python train.py --n_layer=12 --d_model=320 --n_head=10 --n_kv_head=10 --head_dim=32 --d_mlp=1280 --vocab_size=9078 --activation="swiglu" --norm="rmsnorm" --norm_place="out" --norm_eps=1e-06 --positions="rope" --rope_base=10000.0 --rope_fraction=1.0 --qk_norm=true --attn_scale=0.177 --bias="none" --tie_embeddings=false --parallel_block=false --init="trunc" --init_std_qkv=0.0312 --init_std_o=0.00638 --init_std_up=0.0312 --init_std_down=0.00638 --optimizer="adam_variant" --lr=0.00137 --beta1=0.9 --beta2=0.95 --weight_decay=0.14 --lr_head=0.00936 --warmup_steps=372 --schedule="wsd" --decay_fraction=0.604 --decay_shape="pow" --final_lr_fraction=0.05 --batch_tokens=65536 --seq_len=1024 --doc_mask=true --train_tokens=409600000 --steps=6250 --dataset="wikipedia_en"
MLP neurons of a small language model. Each row is named by its layer, matrix (gate and up: input weights) and neuron, and shows model dimensions 192-287. Each number is 128 + 32 x the weight over its row's rms, rounded and kept within 0 to 255. Numbers have three digits each. A neuron's up and down rows have the sign that makes its largest values positive.
A block is one neuron, or neurons of one layer that tend to fire together. After each block is what it responds to, as a language model described it from the Wikipedia text at the highest values.

L3.gate244:103145115158118117127110153138073116155118136135142142106045030160100173142128104073126166127174129109136100070140173157082141144139162160154121157115187124160090209150115109105159134082144151108104110165134176162140125156079141122170085133137107162109096151128148156049111126152146106118
L3.up244:149123141158096142087118127172096121129136119146155128094081055148130163158116095144139144093149115128146145027171147125099172153096164142178138167042168145089100197191116157071124120102108129091113107122149166133148163151101095076159106121133101133140115152118137099111126129096161116101
L3.gate252:130124114148140151154123142115171172087098144148181145106129103115125144150104133155174151117165122090107135097116121151078140080126142100110095103136133147134123140135126157115161107139113101105089045140137105122144123148095156160096046102139170136121167153169115158181161148078166131119
L3.up252:133057159142144095112170179116129119084136076149143104128109132140142149154107154115109102117142109078166141076112143154118187129131142102088116149144168117160120126130112137130136147136105156165160136205137097132081154099121101146125106119122170141075143104161035084160111094071228170146
L3.gate294:089035131152126139166123120172169116123087205117158092114181159126107125114123134123139128078150103168142142074159158168191146150177106136088133074095137165069151078134133087128119110089114125122193169057105088148144165081116204132103119152136100123079157057113131147158106109081188105133
L3.up294:091086129179118159081127100124103118203182121195105130101091136163102138142136116150134176131080110127160163051172129125147134184071103143130165134096172148070111049125110120127111112164094151139137160162123117164145118112129151176078140127119150143101183100124163103136075083095062068135
L3.gate325:115073134158092134188123074138163184120053167172158132183156122154155091132069156130134122131143124100170089089136122169121117133112105166153104126129092096103162144165079116174113182147129123149126065122158131157112108096148105156121063119073093089093124087087166127148137156113213136168
L3.up325:094065100141154187127168123077138118163162154082125127097129161126139148113128078127130113126162156139132146159071189156163196073117119095102116097152099147105097057107139153142150163138146096136094115134146145140087149130139134092118134108141135136146118118077127113113124180090134147111
L3.gate601:172037120172154112165108129164122161174188173133119147135118148140181080057101113108133162213121172098144054149126121087117133132119166161200129188145159153113115136115113087093140173123141091120137059147162126018177115110118120147117120171105223172105151091120112063091128098161150152097
L3.up601:155083096124142119143135123136085108128134136119123137095122122091094105075121112075165125111176141106157144128121135084083133146111188198166121173104161126057109121129110102134130174125154175183169025078116130107151121095050107162116129141142179131126115144094118089110089125124158189149
L3.gate614:169127168153116095136109148113119155107120132135209090085152098128091101062116087120126170106114112099218107117151127114119119176097090140153105166153178102143105143183062183117107117129136129145144096171160145085134186121067139152173152164133136132080130125162132134081099110155113201179
L3.up614:122092093151109124078156093189213144123197149115133060129142168156122120151077161111144188132114130116081154135137126120119140139112172151073134146156154198156129144134086139096154139134085152115178102115091050121165149088138120143147167175121083127109116113093084134056142136082122105146
L3.gate628:115117195155134111190153161147136206103202177131163146132161081103128135175098131164123088109126160109140108117088154117148130170129124118164049138129127102150133125121109139098134206106110161122205135158130175140100118106161129116147156070137191104163052121164096154118142146105144152086
L3.up628:148097175121162151118107140057074120093149175102170158118093136101185156165155129116099104081178150114107147130103204182142092177152161160113084150125090093138107132119105058126094108122130169102183096095121132192095147121110134129170136097131173133146103088110066114158139196158209129127
L3.gate661:117157130123110148124137102132136135102113130169133122107160092100152155086158223078100109076095150165155139167161099078125071135109113150179124075173064081138142083136120144075145143133099133157145135099143113082162119182126064100144138143129197111153133128086082104136111118194106157115
L3.up661:146092103173128117148152103140110109182155112102076181089137110172077134208148127091179120139110080134147088168108132108127031112159080130113136072147162100162125107117128112158138126159130112147080148088130126120104135060142163175113128127102173134143102160120101132107152136129158133105
L3.gate676:136168096158122129075163200123105102091188150131095130088104115171145155137164080139116136134149123123115098128190148134133178166149104127179150162104156137103082151105094157054166144120155131147158118173114122147140115139063105158083156152134092128126067164123122157143101170127134142111
L3.up676:145150126138127132056133210150130076074162123171126144055079111139128084159168044163112115114177149058093117109200136117126186179146084158166179165086165133092072156115129147083138129119118167176144142173162130147148115103083082153108145139128136112119126136078092158132090196116167131146
L3.gate685:119102087180202147128135145158144131157134088186105119107156102103125163126177128113145061114139111109104114065100061176100127115153089175095110107130165107177103139121114124110136140141099110175138077093128125183153149175055166165169133109130114169102117171152134145119099125138119081143
L3.up685:115148092076155193146086148184173091171131091164139140080074162142176165090157064131088098136148154112132154080091117161109095098129103124080123141150128096190145074135063132143099113108103128198117174122118112179121131161127137172158128104114131149114131170116145116109112163160154099107
L3.gate751:143063153089158162102154126121178133133188115141172126087202154054154100175158133166112152114132140172164059188099120153106162117139136137100109059113143128174126134141145163058113166123088098148159117121076185177131131121137213177118136095158106182075143147083103129181109170135086107176
L3.up751:112125144082105151114137107123133115077139110074167144179099155130029125136182161106136103099161129081123104160104146066137107139082175139103124161131161144154091180154118151121153123103115179120137147180131102091110078152168119170105140137180135207136130134134135140066135208147121093162
L3.gate858:129134138129119146109072110125134185104159143144148059123089134209106171126114127073137118084146139083133082103103156128088144090160220131129095180156140103148130160170129126066096135141088132109162119106133165120100143152145150110103165117180125164109141124103104122098090155105219083111
L3.up858:132135114143085161120111115124140174083130122148168113143100092161098119130140158118136115055119166101163097089117097145100127108146137140111062182056163146103102159151099154100129166133069086134139107125116108163110192158116155144113110104179147148109132130061092128136071192119171145144
L3.gate944:067099168147123170151129149117116119157116144123144139157131157132122121161156201144160163115102107187149068136116156198154140160110173181167070118085118065150143100151135130065141113138114060126167136135137090107158104081199126151133146156141136111088115090163128082136133130154140083138
L3.up944:115078151165145184149147151162100112147101148176140150105137125137139054131119124125063113120140100165087106121144150159084169141079103183129049112111180093096142155069103167103076138184096097177127158177184117119116089096169138174121103107148189108099096097128159039087129144099168089126
L3.gate971:098121160097114170115079170150144138136137188148090133167155169129089156165086120134172171056093111120159094120138129143106173128136132160094136128106104127092188036159087120131180151097123069129171120079076088198105116063152120142164134164127089102102099097125151202132033151111152134115
L3.up971:122069086133151180124117126126081152116162143133155189157184079151111163140144129130074119186129180135138109125134080181163160155110191112169075136110163140189104149122092131111118113146089125082138148137081148102100174108096174157119115197099163132154139124141131099176110117144126094109
L3.gate1096:113103154185134090151104156188126211137082125087102116150166162126088082172136141069159167110157142165097165055143064133131149137136152127136124132132162072132132079094129141126089090161085167128106144137112088159149151085166119138191099085103160059144117129132104169107125097091105062130
L3.up1096:088128124158079146131111149160143112183124142094113150182128190105099136114137137144134166132131082134078099135120149157184137165108123066170143136122127102113115127143101149137145119098101119093120199118171127201117114135171150101164166139109157110188108106122095094118162087091105014183
L3.gate1168:123086148172108122128104126113113140194132169149143148109169078107169138179171160088081106118112152150160095173090091117104077121156126144115155128082120079138130172108144140098168121186067113153118088185166107130155129122070138126143131093134198114098130124043163151076162165157059146165
L3.up1168:161146105134146123119074129110102172125170119102121155125158116221132105125160104106150120105162140105110089147137136135118134158127147165173139135131135085036140141125077140056155151069067102107123110128102158138108149161143125134080129129164098148151125115072184174062137097165165192175
Personal name tokens. Given names and surnames inside people's full names, often after a relation word, comma or table bar, such as Alexander, Samuel, Williams.

L5.gate79:113089104172137148114166119088148236134098153111106117124139148156110128149114124134105133156161106115147161165077135175137163116138189096093153147140102130092144093129077167107092110145129129121130115130116204096195127157110113132148072109147166095083105083102107132131113100132162142121
L5.up79:144057064133171159130192157108118209121086176117104124115142157073076094125096097142086132143153140118126143142068116146114174136129197132132134136153129142109114083114108132098072141149149145146168130132116132095226126119162116134145114138155122089079069081082094116146082052116151113162
L5.gate137:073027147139057123133096094146127220118150141095136131142172146149090107119149136108089116142139114123114103106154124093135150149100110120128134142076178149152183155182100164119146136126114136165202090073113166124127141109116143157154126130143115153145106149130175147114087149108166089152
L5.up137:166132144136091137146148099115143096141107110129141112168119120107114124110109089087114172095127137129149137148121113127073181119141156107153120134103163161114127174107122136106090118180080105138160090153091111112118159154168160150174123066093126139103125196103115053122157103118163131130
L5.gate146:167109150183147113157118092129100124134145139163104149087146119159109122179132125078088113151128122116140121172135100140118154133099112141083114151120055082109100116170155151110158077096124186159183098081112079158126152150084088138090111126140153153127122121112123135137080081109075190103
L5.up146:178078129115130092131150175112090150189147163130133171161105090170089102116150107077075146157067137109122157119111153148130111172169153166186137183155168126115117145143099161173120074084151128117138188110123108073124100136092215189166184087120116101100163151126122147126099157113115125163
L5.gate961:084108145131144164161123086178116133052121124089080103074125125187123110088113102122109163110073115124134168137125104107079118193139095114175083109139118124174091171145107190082128155174136133138147112110063136095159159185129173118081141116156156127061088125179110197151135121121150098169
L5.up961:140067141182131193176124109179133166146189105086132100089118190174127114194132106094112132064127065144154132120139123171149165175095077130165096116167130087150094138189066155074152140159109122144134074113109093092188177157097195131162114126185115152090087142104106171129151125113186088116
End of full names. Final token or word piece that completes a personal name, usually the surname, in tables, cast lists and rosters, such as Thomas, Suz-uki, Milojev-ić; occasionally place names like Mil-ford.

L3.gate4:116076120134112129150151088154076150113091152081155178091129122101152112109113125173125130110092071170143160107146153083102128102055122116154144081122110125154109130081173114089136151168160118128113100100098158130152147146061131083194091152167097119043148094122180132144104145102129174127
L3.up4:188114100121091189102161154151119164127181131162132169136110105078156083188095079163079064163145150144084186082110137114122130084087149146118171124115127139105117180091098148115114200125124136193122135100110165168110111182146128124131063129132166133159181104154176142067155123084209112125
L3.gate256:167163104047126136113094099146107165136146177105120146164158166104155132172097187109139172107118080113169150140151135101166097146119081068150162144151088091172119129185152116147168139121146143149106163115080151125139145167085169066145102135132091183121157107120122147146054088077183068158
L3.up256:075153182116051152134146149130125157137163124085148102127108121079125087170161093141216165107156160132134148074135116152111165091140085153102174143169149112135102073074096135130129135124105145146167131179086079139110127151166122127124140172109170155141133159083093184050145154028171140093
L3.gate259:115116095163093046111137073147175184106098069102176170122195124113145147138118094128124038119172118125158168130106112077142147154202089126111128084100168084125141161136090149156105161133114125144158158126177129092126136177123133187131088122145147094140142095126103153126095109122132119142
L3.up259:134135105180217151153156129186164226083163128120122179165174146151174176132083141145144133160164137148166143155124075101170150129152127112134089119167148129170118132179102179108131141127057133137155102158135177107165130126143090128099089128207120112159135176134117122138099115143184130086
L3.gate467:096139155141104101210114051195160171129057139153162117177205155121179125125094140135177161122120108116116145142116157116101142081089162182075124132149155098206187168177122130128134121094118105138132103166160179157131114115167112155137018160164123117108076099121162113086127114129143109137
L3.up467:141184098126063171153111092156111122097062096112108172136219093107130143164089128157151176127116166117093095158170113131165145163144083124113121085143145113146139175172077120103172109092125129169162094162148158101100155163119087183100097141175159118131077061216118117142132093126106124092
L3.gate579:148043130151115104191170120182128188161130135122084104121137116084133110169103155129129157117136157193161078081136066122156118173147100156112128095153120129057128120142062132121128129198112143118208098122114140120124140161141168135181123140176092139137107081104112090099113112117165131213
L3.up579:116130122112171097118089157132184126133142131114158151137075144139174093183078164122143107148147124101200184075108184083139135137105131122101153139094131122101144172140146136142151116121098155156166125136149126179121095110150214134161110136189186208115101139149146100142155151194144125132
L3.gate710:155092133138074110121134107191148200093105198117121150132138117081201125101124139131157139098103120152148155087120101077146135137129115103086092103083123137121147113154133146121090110144136133167136142130073122125124127094144129082153068151171102103074140096121130124105119126091167129152
L3.up710:129123105100184171135171177159102169119156086137086158066194101167063115087171114131099119204167110138146148162214065081096130123185149114120075121193127137136119152137078188132108115147142150173083154106144154145119127174093127114131123106121180168127101114088119130103130075111164141142
L3.gate744:161106126132146068156091082063151143159115168130104140148158099191142100182091124091114126158155149135142087141098114117137158136110172134147131163180124161150164147125108119080080128109161172105139181103063131072164109150112143144132141104207112146116102098116156151106118155181136090154
L3.up744:104123134169194167135140104158133195128121137131170139113085102142146110141149146133165185153124105141152096106104132089175173110142099122092123141120172144146121134137106097142136159153108083105199132114152075202134166039141102144121089091124123132139170104073139071091139174079099080164
L3.gate906:103072122174086183169099110145113158131095128050144104163151111133126102126115142116152042120135125201103144130125051171145184136114163199138100129104135098137137126143148114162093111136143156148169158105127098114125191131148088136148100135113156158147147041053076159120135137082122132139
L3.up906:119088115190112147129089159128194138090099131104162126126155055132126112182130119124159075117119093190091174091178129149172170110121171196139046187061144143089140112149122113152122158135184121142110106048112100128126197151119112135107111157154103153124157083098094116150095126136136118106
L3.gate912:119057099142083059180099122058104080118075150176122144111135135124125123118076096052163098101107156103106136121127107091180144104113139159114113119082118060122161112111123119129110121138203137198151144105142176143123125135057134182171112138148137163109156075162116131152125111159141121225
L3.up912:157071085140140093108150162085102137123095225164102188088138103127114104146118142138111090128149111133140162132160142130178170127120089154124107112130131113142142138101111163172072185133130147165164123135088113157146091075133141163137139131162203132036061071127106138105157110151156131171
L3.gate916:165110119138151146170082088182162146126113136149110139156096141172173140137133132114058061109150094147105124183063146102144082155130095131156119214094125105135147199104128100073155099094133168129082164112128089114133104168170099105112059183164117091112114095158145134176133129105131062136
L3.up916:130147088193144156150114182138127163144088162173043185100118135122081111165106110126133120170153108151144203148093162106140129162153135109154099164149107092090120111164121051081167106173173112157167059089097182135159122131128077113113122164117105133103164072153114134150144138076172132163
L3.gate954:120117117134108099179107080150084186117113104086169187149157147107255080114116181131136139180087093159096158125170135061083148118114153130136158126086119162105127111142141153081113143106093101160094149104122188125126177169077146105158107155144126141071156153116169180094130125137113129153
L3.up954:152113144130128075098124168222150069134153147166115169105107122108148107181106109107062142092133125165159178075127178135115175104112168142157119131092094124079095116111140126123099161124130154161102161133049095180155096147092185108136093088127154104000111123174145130196133125107175130150
L3.gate975:147095094171122091135141164173143143132115193135142170090104147147114092112119131094169138126083091084079146106072181118182176118118128194121106123098169134140132169154141107153092158121121160096099141090146159161092109124087106113138107162119109079123125116165125206113111150033194094127
L3.up975:128116126122066091180083146132140159107071153157162119116110124116134127162073081085144188112136093104170152058137153136112163134137142052164081113154181139093125094126144125174105142134143190179174124106088204128136129148138124115096112096192080140096178143182099151133088126087178209137
L3.gate1070:100083096103101146147077123197152160112114133117072149161102160064140089123153118096141169124089158144197172124122137133096165149079103167161093170097122165052103090090102099127124146170109168155171088105106084129078177150148132161116102195133113143149116113163145119144067098061150039094
L3.up1070:138070121193107112197125157194137182146119130121069124149101128090160173165176133101124179094132131123126177126111120174087185121116083089113099166101176085159116125195063149122118164126100093159168095196040068149132148153152174125124123132158128113122144140120081091128136169069177096111
L3.gate1163:067112154090137132115108092140181162099124170121098127159127201068105165174145138151069126135142115151128177108121095085174158041135151158106109065159104104086137148096142140123106141082152130196144107109069161077161183104156128117118120141146133106087097068133116170075099172099151070156
L3.up1163:105151141140102173122120087194134137178101195088093107138087146107099125102137102144115105096154146180196142134111160146114213095094145120084143199123171138140075147156093134161145159139184163107142140153126092122131136128153102125114089110185110060159141131128116106138118139101140078207
L3.gate1186:153053093137167115129090181157166164160112109102113145119099124163084128134103173107124134161084156152130167107063118127139159095134134152126111100197070137115155127125150133137123118093109141166111148111088148128122147117130130117113129175134150137187136071143163123170142098104169105100
L3.up1186:144089088112173113173125102190149160127182143086093157125128144135114126108100135168119114131133129068157131066042108141203111118136134135053132165173118167185167167167129080162173119160174098172128156170124146117072122088137154163174101132166127149136098128170167102125150125074162095092
L3.gate1203:079118131132153095180163114148111222150107142116175107131156113132155088033082073106126130146133120147131222111104106125114189148145129184144129083114164143105166174174123134154097112114142145157129117142076134073129155081155138157139086082138083131069149139103118144111156230097176081150
L3.up1203:103108084103130165138131153127138169169114229177115174118163180151086132169121091147213103105120088155106138128120117167139118128105076153142135134165163160096128103160164146168120175087131098121131075051134106133141153157138137090106147067107113127114142095187204126138137185098178110117
Main verb after subject. The main finite verb right after a sentence's subject (name or pronoun), often in plot summaries or biographies, e.g. gives, takes, gave.

L5.gate313:159132132178121113105086120111149176164071163142161177115107212121206093177111164148112092104089172150149089105085162142147142186099136163096089122100107109127190128154125125199176122136155062170152110125141091153167219143166118144180072152164112155069092039152099131162107132118129093167
L5.up313:159103052177136157108102171117097129165116139063180149123135080137196123170120137195145085153127182147122142081099108118128163180160117132109103129115112171097167098145171097130138168109094088049148167173094140163157163114148117104088071115109106137081094183090101160133141183102167092093
L5.gate567:134101108114104156149102132062150125148185183087101146118151148123167065083058189145111101111184138182186098101118105206115111175153191191120099086096143164228141189090158056207162112142190159146161119087089113122124139097141086107122106148102017142108128087165116129128132118188135158135
L5.up567:077109169089115134144142129123058125148100158150154134149004166164103123183109104115089137178135137086097120117115053132144144096124126140118166093146091145182090148172151061119144166073101124096098131198194162165125065045093114172120045092140092178131231097179149063118135117147121140131
L5.gate937:081113121114077065075126059102116135140091139160101038119098191147132139123039170098102157091095140189080072063136179121143119126129068117136135065079135143073140132098167118146137128155132167111123111109135154124082112141138124108103093091122077131115058139092164177171145123125145146170
L5.up937:082141154110105120095165104053126093140167125149148148114172160119141054104077105113142152197109168178107067135178090152105103093089132152102126096098078143133081126123074154187109101196094097138135165138107131134221079153087178094139119158141118146075102097120173057080162091129098173133
L5.gate993:132180154166038134163096129131143137132073167134152090108188140173183125159145127122138106176099093150144113150142128133120089182120111147145128110136068121116178119181168136160172162170139152094103094114104165165136094157128145134121149104143131122174103091179128134080159102148107123180
L5.up993:115106143125105122100142128167146141133175124066113110183122153184134095090068195167163125104128158119164102166116129147133057155169173126121135075120157124095137151052102100165127122120118140144152123197172159071132097158165133113086132186150120154122182152112134153097161143103079056126
Decimal digits ending numbers. Fired by the digits after a decimal point that end a numeric value, mostly in stats, results and election tables, as in 5.00, 57.62, 51.7.

L3.gate167:101116143110143136187089132115148145146124121138153117099132165113198117099147090067131091109098134184195132132077162112088118088047204109115093152126079118160167122098112099096131147150183129094118069074032105126109152135097133104141122176155104162136123103150149138112107137161135202120
L3.up167:130117107104134165099171129150149152125179167119122144165160122139132109125155154123100152190196105112142178156146053121134095154190078136127107154123151157098114127146110156165166151077149108155130171214142147125168140079121086214067139155156171141183169060107123128126154167111197079120
L3.gate255:084125174129210139151106145178132092125093137136118041157103090114125144117136183083120118102074163168177132155085159154110092110097124102070120154116089128119173058090104134147132085110178105166137071083170135123127197117130113124102156088116141103124117092061135118142142142161117131151
L3.up255:146173148065123124077117123173147125142160116130143093161118083142118112138169106075163123089118101190165127098119145122140111151102110112145119204113151079125097145124097133156135106120192109110114095122085092149164155120099139092178130157151125087105094126165131129139103141084153069138
L3.gate403:204137137150116161108129115097102157167119175158074103158151152152189094124096130092141191147099112112160133087110126103116076038118092115111143109116112107144172116094107129129078126150183159136122136135087134166159154102125106136137086128060154125154122100162092156071109116095075155111
L3.up403:165139167158115157174185098101064069134127171166145123130187172118138170110203157107157103145044129175096086160156162137220126142118130165133213144167100172135182099103146121175129098102181106098101173099145065092165132108157132171114101172106104142155077086152143109131082119121097097123
L3.gate457:102120146170099169113086093059141098126158139109128104102133167154171159137146118044073064094107162173138178119144091077160107079077115167122065135146141157141127082139100187165117084190143163090114151063106127106122149191173134179175128150185126140125095140155125128170104119168127091167
L3.up457:135132179128094173084070138072132084097092154123091163105095116159138153196152144055107122109136160172103138120133113154154140086109100172147145124141147127075111137128129143131076123077108188078120118138097117096081192172114079114163131168185190112103165123146128141110146117170174200135
L3.gate538:168096149152144128131128152072146205156137143114112142131080168154179151055150207121119094133137141131159086116106125128055165087119133141183133173123122148132141109066203150143157218119105109203109080126142141110094146117090116156111200144143164109140103117087121118095146085150097164126
L3.up538:131139126103122090098151080157141146123117132133136073175123146135164107156153126142132112168168102165129122149162119124127039150113132118162128078158067156127187095127141064183164112111116099184111138093090153120070123167174193054130141144172086153113117105157150150133132145134175084171
L3.gate758:140070154147133113092136060063104090191077099123132095087118157100186159125125127083136149147136121187122151134139148145063101100173157128154082113152121122146115058124186110100109174060179168139092117043116136128143159146186102074122078162123174141081177151157146132150148113138117132115
L3.up758:104117102156090115172127131098137151218105126129139092075141126176164079139154145073136081098157189125138143109105134173135071183168131141125107104175126150158110123145102155155155134160162138138087125100089103122145071112131078130085113126123157132131094102152133117081136180129193145090
L3.gate786:103106124174087112168122106112114112152085152180118099159140136133159135107140139079169115108131152166112177090134159087170135127119136165143106121127092065091151102177093154141100158159114115090085057087073141154101180155163129127096123139177148150131149121075143106137126211111099139199
L3.up786:114107146124127158154137156130128181146127103111145119127105164179138134177128123046144060143111153148130131170086198185088150134124152164133118163112143118106161120104118131143099047124103116114117123159095102174094131115138125193101131099119235177149074132095110183116156146124170128211
L3.gate820:133175093150098148158150155141139182151166094122127114113147199112143132101127139128185165151089134131124121119155115135120167180112173142135128202126137196132149095089123182171126139182106121078154069131055132122150174139183068152158138129189101139170139210176117112109171159090136109157
L3.up820:111149144120091115106124093108119168166134099050131103184179175102133137051122146127094068169150178154154155154115149098079049145158131122171147096141038190101153109055141138147082136138157080162133084182082106102120113145117186053146112106120096138106127135145153134116155086129084116082
L3.gate842:128123130127149148139139089108070106148130161161101124178088177111116123162099120137160181079060194104073124095090156123120047108097123150134088157146141127079115159086144100123111120142168141115136080127117062067064098213207150140133156113090157198137035193123175146098106124141207107148
L3.up842:127098137111150156082121127078134127115089171177117113129111175133108118135136082125156084136110198081142130132124138192141091114115064164157069150162047093123126052077137189129095101124120117115154145142166075156117138097120066145110130185134179171093088140103181110162149150102119160191
L3.gate870:138156129113105138130140135092127147108131080101172080118171156193135108090154149142158150147124103148223151142128083057127092105094126167095104138125166098110150159110157173124119150143175175130149119132115096043130181083091075077173148054231115136162125155123100092132142092161144146179
L3.up870:136146130150109101088103124065178092129159173126154149160146135139100139147083105141105177130082111080189028113125150107188149183100137133139198156142127112146136119138153103110156151127174127115127184123027171119127152091084169107136133162216115122085161159092144153129117049130139090125
L3.gate895:149109103108125158184098068100125143114102158095150085155111154145184180033156108074117142138082171121204102171087142133082156113118205153129108154127108139127178130162095173146082166047140178125150092125135162157156124131212083064132149179143195166129176124132112115126105118145112147234
L3.up895:074121112087126124175105117117099167120118058071157166120134183159195165101156156126097124116142189150118157135147176110167144163139183131142109166147105150119138181191114198101126109051141143133173140153148099118105182155130121115144145146190167183139151143185133107108183139145120105175
L3.gate914:170132090125090158082058132110142115164114125121161031131119170110105091063106097091152123122098129166152095120148068162122138140084154148185136179189073139119132110093160071106063121111140116113099098116069161095119145082150110111184121125156110140161179038134142158147125083123147141126
L3.up914:118160095154098142083093122098141117152096156096129072122035174072127118120158102124128101093120125138183134102124146138168150147120129105153183215155142116104098139100142073130075081123084144165104105124169143029138144119134071161089091135162181071128118066113093144167166126150158099163
L3.gate946:135123139152137099107103074105152104117114129099138110186142197117192131118096158115114134167113182124115181157079142094133103108135115169122148110139102126111117125116107108163119084084186199089075108172138098151155151151156045118132130200149188108125162109131118102147150172095110061202
L3.up946:112117138106117125105048119172129079143094117108133092170124116157147144205140159118094064169090170176063129182091089100083087168141121138123069073096130089117112113078119126138101159094125148089137138196116103146149135153168178157129145171131162175189116121152117126197073158167144119145
L3.gate1050:105074131153096140129119122112113149179085178145115124084107059118216116130116137146100138153096121127151131070151145103035174053116159132173137123117126122050129121068120133154079097135163102126130059131118120139139150097071148116128097169149173115163104108095133148116153126104129131129
L3.up1050:103142120148158130119070129170116185116112167079123130116110163132073087128096086114143097142216127158114125091101148118185141153117143152137119158144130111158123180197149148151178112139104079125125147154089177138086141133110100118118139091191122160107156133194164114101160105127142090126
L3.gate1078:060101122132088138155153075102155102147117154152123113149130158110159075165122184037171099131056130095146080137122130123115151098153116143113174108135082161135128114180160082146118113126157144129122098110161131170154090184162174121061083177153195204173117159131115127110149147119190172140
L3.up1078:150104139143203147160142156135108135120150133102115124150130171150105141085104105155157188178186177123129096127136094124145116103098095106141145107125041184057148088120129142168134119097136127155128068127145239119048119090074096111096130139104120205103092074119168065120173145109098119146
L3.gate1141:132174150108118158173123085089065120111107086114129075099149059077141143121175134155087075166111113134109158125155115160103173157054118152119136123140162136056185079137144207076093154086124121174058125173067122092122116145170130155115156157110189164177155072153150087133119173138140093131
L3.up1141:135141146122188139124080171086146070123131165156160140135133134152102093113093085096193139113148159127134149078140144109165078140133197168117122164123086124120142206109130156154161105128135162137108095043171189172126215123139109132140104116133099146134121126146115168133136106089091141158
Digits in large numbers. Digit pieces inside multi-digit figures, especially vote totals, turnout and attendance counts in tables or dollar amounts, such as 220,14'2' and $28,'85'4.

L4.gate1112:136074101105087097094087104168109141068093172126115112069094155160181112165138079143143134149128162148092139104111173144142145181125091142153064143063124143123098140154147156080114121101061192165111074107103178085132139132079112140163115160193045111078143116145135123166119156130118108124
L4.up1112:175074135160092120105068099122174142086083191084144068131093145134117143136124121093136083071087146154110121083099126156113129174076105103100067149140113114139148147108159117111125127126123122136176094133074119053107181123074127086124117224162033078073131038159114153140118093144148138131
Main verb after subject. Finite main verb, or its ending such as -ed, -s, -izes, right after a person subject in narrative or biography: asked, claimed, says, tells.

L4.gate177:084122126088136144092073147117139072078123087072145051126204138114118162152102165138158113184159120152197159140177145093114136082079095116152127113124072139126124158145158109141163092086109182138171084169149134103114201118093157120092118177132086131171120097166133087142143077128110086169
L4.up177:069093116051166163119143119149115146140113122170153051148127136137115148102118167184167135155135141166086105124147146115103133104044175163147157143113128158110167124113096148174125130102104125158145122053139134155097141100139142115145142132122145163167099082106086146178124079045085109155
Number completion tokens. Final digit chunks that complete a multi-token number, often in wiki tables: vote counts (72,885), attendances, and years (2020, 1954).

L4.gate721:158124141170124153149086144131150176135113114171133100125139136141126096096136169065139127127124123143147133111161081140120096162131163170191043109153105110095151102060097121143128032146099151148176082103088117141120170119134114132097089113089082139113092120136163161173106133086152085187
L4.up721:088114132184108163126121092082122153117121110129127113093073115154084152119181129078118144085102097107212175128140124148102143202083149137153127208086163137128108141140104159096152117125120105132143110155101086129110155138149143136172061170132152156117147151147160126083120136069152192145
Personal name completions. Final token of a person's name, mostly surnames or their last piece, in lists, tables, election results and rosters, e.g. Johnson, Hend-erson, Poit-ier.